Weights of a small transformer language model: 34.3M parameters.
MLP neurons of a small language model. Each row is named by its layer, matrix (up: input weights; down: output weights) and neuron, and shows model dimensions 48-143. Each number is 128 + 24 x the weight over its row's rms, rounded and kept within 0 to 255. Numbers have three digits each.
After each neuron's rows, "fires after" lists the tokens most often just before its 100 highest values on Wikipedia text that the model never trained on.

L6.up112:146093113154124114154156160119090104121145172119109123162076131126125141117135146087150073125132158094100115122127115130119169141091128139162143160077137133162132181178135152143139091132101123137134175143161173084137089158110140134083102111138165139115107137130166164131161082141205106140
L6.down112:147112090156121128150109163092134143124097114146158106142117106075110139104115109110106139130125090110135136106149126128108122161101143169157145114150146104088102112155149138132136122124149143137128132128119114114125132116117125130115099171100120145112114133118117112123087108092111141120
fires after: "\n", "inese", " known"

L6.up1518:103137124109154090086115137161133074128126162093109145146158118134146124137192163122124132122115129115124142134126145127156141135086093121135107164154108095125136146121101135138126149138154123129135148116137130123114173160134156129108113118158097071125124162136110148144157092119130170141
L6.down1518:120134099086086072135132115122137126141147147127130103133090114120129117138096104132152137146116165115116126116136106129088135141159154124145109149127159102119146122126146129132186121117110100114104119136115178110092121149127156116144138111111135147109082097104137070154140127129117108118
fires after: " the", " The", "The"

L6.up1744:156140117142131090142144168133147081187185131117151145120103075074087120136130145122178091139139109129176142074111107144126140138121165126149154111139116161134121109145141150123133117172091149059093147111126129144136080154158122134131146154122176139144114139150165126145119100099125139111
L6.down1744:133130098143098115110147121113131081135129084150140145148128138120141135103143110098100132161176136119153139160115149134149146111140132096152147127158112177148075150130150117128161156146137168129114103092130154144136122140099129111123133126139135144134112162129151136150111129122137120076
fires after: " ", " 1", "\n", " 2", " ½", " |"

L6.up309:121117135140114149144087134187123094163107140075177110109137163144082122134110128143126131119183176101166185151179132117156184073151119132109094145106104107132132145090127135129124143115115110061145147079092120117081128153118101132117129166100109127125166172131148151148108117114122134171
L6.down309:134142119080167112155106111126148107140117093157133149153099099101154138135147153127080137089148143142104130107123165127101147114107082141148108121133141157147149125116102146182135113082119093096106165134153133141092128126106107129124137122106119127131148157092117111089143132106142163100
fires after: "\n", " [", " non"

L6.up1266:128119149129127126131115180178098112099125149099175143119131200136077102092123158134130129106136125129141147088152121181111126110124105126109135083138136081156080132118147165139103143133123135077146161105120113146143110161129138152119128126094118129091103102136159159107158138103113132160
L6.down1266:153135141199169151103139103114144162115147144106139116135146129143137110096132115098145151162115131085123094111206132100106121160155166119096175143145144107078123145128160107116136140104098117136112106095130140098106148151151127110105105124155143126105130090131084125106127135126137116155
fires after: "\n", " ob"

L6.up958:110106127114140162089134135132132140123170078120117138098117117099154137152167137087151093130121189135144138126100110151126162105204130154139108093128123107109115091112153129118154131115142125135135134113148158104130166139128148112095100119129134089067157119118179145155091105154092123091
L6.down958:149154085133119116152176137108154152114125132148119098117120109154107179101126114143153152137150079124176126088107169098133136125127117084131136142120135099133137133124137146123123131152164131092175130123144120159081067132149098131124111147114132135127130146125144116085127182083182120129
fires after: " was", " is", " were", " are", " not"

L6.up740:099125121125131078094102127155114139117092112131178140126127128157098112122105161094107118137180156143136129113104143163130107110103116114079155104060105131161152097118192105152111114123139148106159131161152120116154125121105128181140113129107154088102144156134167179114141152119136127169
L6.down740:175099122096115161158138099115166135149141145157141109122147140150124152139129152118134150152104138120130135169111149106116091126132135107117114155112119138112119137137164106087136107108126112136142100104158130142095183170130071129102111121085111107137116138165123141142118109149141153129
fires after: "\n", "."

L6.up1024:144096071124143156168131190139115112161128097092145127144087128130104122136159130116139099121175123098141146120132146104109138131148126079131150128149122108134143145161120129104145111163130098128104171099124095125128094083155125122131103179107164116135151145139121131128139123067133084134
L6.down1024:096120110147091167148128100050120168143114096107153099170159093112151119104084122117089095155103105085105117140131127150127123131087104162161148144126154162153111122129127087112151112185126111135104136134150145133147178139114135137098159121120154146135129132126143135149123132149124177140
fires after: " the", " The", "The"

L3.up1130:161114115100170145135092139177135107100151153110152154096143136118136122138186102145100165138131145120125134089152135111136159123115091144131056112143121113194118134118118150147157166139110067101112113104146122129085108121152137138120155094110140099138107162134109108114151146103123106130
L3.down1130:138112089141132126136087128099155139143116153133145125107120097166109124145133149124131110148137117111118107098138105083146132165120116155100127139106151133151144109086098145177167131142107123098158131143130143114112144113073107127128162109130095142149138139112140124177143155125127098129
fires after: "\n", "-", " |", "."

L6.up107:122131149131085140092112187103125103127168138115142145167153125093123149129135138110126117143147153110135134104118096108144164148120171123122103107142129104132148099141136150109124096125128144121144187126127075112126103138125117147131087157133149098112134119150160166136107101120099113129
L6.down107:160129124170150158116133158127121098129137146129136121130160141142109146161147128133118122152113125148105129145134131119124127092119173142109103158093148124091124129134149093103148174155100111125135136123127130101157130106124100058109169124125122112122125147155130090115118140092106116102
fires after: " the", " The", "The"

L6.up1270:103131112127121131159131189127083154097120152127137133135108127108124130115166158103095162126127127105108136135090136154152135102106093108129155102113139096122135149106133133122130144142144176070096174120137133115136105167144171147105141129117148124130101091156140154126089148114142105158
L6.down1270:114143150140167171111150136102113095129132104158158116142145143188169155129108139075140147136117143109128143119101133143145121104140121138114113139099121146153136080138116083141099175107129150149139150156099134088103158147125123097092136105148132125138157121098090150149157112139117083128
fires after: "-", "|"

L6.up638:097102103167128129113129114151131082109185106136135126114145154099121150143142111107115133117103144126153100108130139102133169144170125114137130163107094153169124147151133116146139103170106125161080104131074153106112139115093145146096133105143168132127157161166142107150113081089174121149
L6.down638:132140121147154160143107112110082128123113130118131119102178123156120124117110118118120097142150095117147166135137196089166124148139155127155125089150101094128142112157101137169132116092134071180115102098118099151169112169139098120096114135086141146136106144163118164113160155141126125139
fires after: " of", " South", ",", " in"

L6.up1706:112103127113128105122173133125126109114196084108130162115125101142099131152128129117121079105147162139128120144141100091085188166177130121149136129109110121108107152141112138127091148099121130115138137158147075134137113125163119148118134133104134109162112189126156107146101080106119089109
L6.down1706:148137113095091129126093150134114090139129143173119100113118124151134155144119139118149195119100113103106171123142146138166109114172136137145096155112157078123150107076094115131139142139134140099111118117128127139085141144111130164167126161109175143124146093146088108143141130119145157098
fires after: " had", " and", " has", " would", " his", " have"

L6.up629:133119132129158104129124124134153123112145120099129163102162127041154109084136099085139118132132152167129099093128143178114156140178146103130121140115121128165123131126136112142099105140090101112126119131138135162141095094119165128137112139124198124131121124134135155142105092144157169139
L6.down629:105085118151103128102152141107134074117149135166086160139142154123104124124088130156116101148139147083110121126081095109160137132126101113117114139161150126149159150170111150141096108115098137125148167143113148147096146112157143171136141133118151124124138097107097135080122106129110163115
fires after: " was", "-", " were", " been", " came"

L6.up777:114122132110143113131099103116114124155187119087115131138131146111138099150174070151108086129121162142100153160136068094146130156141145136117098120083110122136103152161088154110081137145120141111107138131132091112130154178110145126135097164153121079114163150168128177193082126131157132110
L6.down777:135123143085128166126137128144112144141106193099111126096132094141153166157146166117136106147158103115161144108107109135141067140081117155116122149098154127106161148128135095122129136138125137126120126136115151159119150129128152130112135143145138094133116103148168104092140187138116154134
fires after: " the", " and", " first", " only"

L2.up658:160096147110138092102154157105094095136120065145150140157127126149143142103124115099123109137158153135128148119116119103134128141109090130148122160102116092139131158105110185120146127141117115149141075089134118132165085072188133130154088097116100137124114121161124123198172134107127117128
L2.down658:113128102140136058134130119079150124118159117162121120068125176109158088117140197139124102103105119132129168143119136146147158117097098128126136139130120114115106152148139128130132134142182132112126093128130190168099094169160113112178125149134113135130139115120114156164097098124139120114
fires after: " |", "\n", "|", "-"

L2.up814:065127160142117177165141158087139148127174082162143132151047098145129115116140194096150106154166116129137134164119090142091134133119152084114154097140128140102090123085125119112105162136133131094114149118112148134132156164099166109129110125136117143116121104157148097158129133150141103118
L2.down814:132116126138077127131111055163114096108148141126111126101151126130158151145148073115124114127111163122099104150188149148132120148166156139134114134137133133104149089143127116113093116098148093136128107092142149175125090103150116094155126129127110167130151190099130093164101122178133132144
fires after: "\n", "-", " the", "rane"

L3.up1275:090123114166126108169117140114115108111161121121138131157141179053147063139124110151140117145116148122129133119134089148094113118129092126139109108158132171119091104118120144117122155124121112112147120093126103098089138120085131133084108192132112111137107145097141141114123112122157126129
L3.down1275:081146165123124087150125136078145130153132163149118116129126166131169131118081114138161161146104161116153101118160144081160097107114100088120107143155125091152113112107125110130130143116118081113125104155134111147109159186136101116115191147119108119130133126104108086104130137141135102125
fires after: "\n", " |"

L6.up656:143130123145125130147136140106157128126127121097099112145160116071089123152125143114136096104140132147151137151143088150116178132114086094143177070138142135149146109154142115146093094118099162084180175139148091111101085153120171146121126135160184154162108114113094164120134086103133142137
L6.down656:093139111139146166141135156112108143153116168103104137125157130129145148141147143114096132168124131146119095136137144125131101166129075131161093160106131140152150105131118150110144142098096105112109121112101108126131163114062107083117121102153099096132117109142136148120159117150095164125
fires after: "\n", " P"

L2.up986:138091124137129117151162126160133112102159138150170156114134126132157123143133097093124136094173133099168141107165102145125132124091081169107114107176136113153111135142130151143126157130111114121111093130126094136144108110124145134141125114117132132101151160113113117150143100140107134124
L2.down986:158109177096137174149110105129160101144146129168141140122100125131102108139122127151126135146145124139153146092137111158095118153129125170137106151132133127150122085137116115149118115129127143098106135110168179173099096139080117122122158127156126106128178140111144107120134192102117164107
fires after: "\n", " |"

L6.up845:137133138149149120091096171102099133101135106110162122082124144120110128143102137120137134105128155095157123077125093134144131135109077124125092090124124063187111147129134142166153126111094103125166096134128125124126096170138092129135098124131137137081149142124148108104177114115112170153
L6.down845:154148125138137126165104168174134123143143105135131097134160148139091124141155099113119132141155136087147127119106162124110141132118127146140093133086121118157121141153150092088192110137146078150134109141114119130145074094118122132134149123087103145132143084100090152126112120088158160119
fires after: "\n", " of"

L6.up1062:132131131079185157111135138190095127086098160062148169158120137126113150119138144096119156135101123083127124086114135169111137096096135106125146113135119084139148164147148130116110133146143138106147134089146101149155143128113125143099115098081138073126121152116137153130135146113117110108
L6.down1062:119157152100127122107128107136128115141103142127129110106060112152134094132117089151135144137126137140138127085144143129179141117148131137101147163142136149112121138108112143140156119156153145140132141083109102091094128165122102155150163146104119138139116127139125132131165114093125124121
fires after: "-", "|", " |", " The", "."

L6.up188:151129151146108112136142146117132151119158106110125160160131129124096119143162146124157061125115152151142134137095092124151146129141132099139133131126105134139108126114132152138145128183126163116115173130071172125077130135156145145172147119159165119118110143164122151129171128102174131147
L6.down188:174145133093094099114160089126113144156115067118121123095123143120111107121155156131138095155105128151131097160164105118144133146079131118149184109173151124081139129153109161143145085132125132114104150136128147145119101114171127099193059129132092147113120140155137105138133152170119147097
fires after: " 0", " 2", " 1", " 3", " CA"

L6.up1183:142138170101133096098099154174110124140125139097123154157108173127085124088153108109128084109123171138140164113154162176141116140074160085123144130155130135132173104150131162135129110161125139104154128145136105101142082178148136132168108121132119108104134164186134131160110115132146174177
L6.down1183:074137126087104180089137143136091132145101126173139137125151114129176137157113163206127165137152098135110143128152115137093157115168126078198161122139165108161114117142104138151147143138190120165088129131132108138110096120117138131161165150137126153142078125096062110126138118128142083048
fires after: " the", " would"

L6.up1600:080154126135149145141129180126171128141122140127116174134124155114125099142139095141103094139152134133130171092113151102158155106151094134102122096137102130128101135134157109140109152124132130154151132145134093104118116075151167143104092217133150102135129128145158101192111096128112097169
L6.down1600:149122123190100114108118083138133080115123115098147133149107090143100153115149120142142145115115129072121125132154147122120100195117114136104144125123115092125139120115138155109134144137119122121145096143127127129097172131129111113158148141141175075103094143109125118129128141125124143130
fires after: " the", " The"

L6.up1545:139143128133134161127128135138094130083111145049115159151089158163107139106142070150095112132192132156149142132135097088151144117145154139094146112137130144153167123112133128134149150137098128127136152159116083175117117102124130105097104159100181095143157095154141152130094091144173127138
L6.down1545:104132154132129088105123139120126114150111154137125129077151104126152116096085107121141091094146132126122114139114100161101139113121112121107063123163141114144123123130148144134149117099106110123130119148115082083125120172129139119169150088131133105106105160153137136124125146161113120126
fires after: " the", "'s", " The", " his"

L6.up1256:112110119146120124092093158146116118113119107111130146085129125133125123138102130117126119113105150112124142117127108123105171113102129133128130152114134151127123164140085101168111112152132164141142127086081116118157133118120113156135151100163182107121119144204093122114135128093143121143
L6.down1256:115093118140143073105120104142169137142130104167152078150112116174151118098130116137147130144112143133104139126130136106064084132143163132139132157114121120131138127146131126105131097149135173100146142133107146126146148162164112126104148092126141153140124074109132171134155159139118125110
fires after: " |", " the", " of", " Away", "==="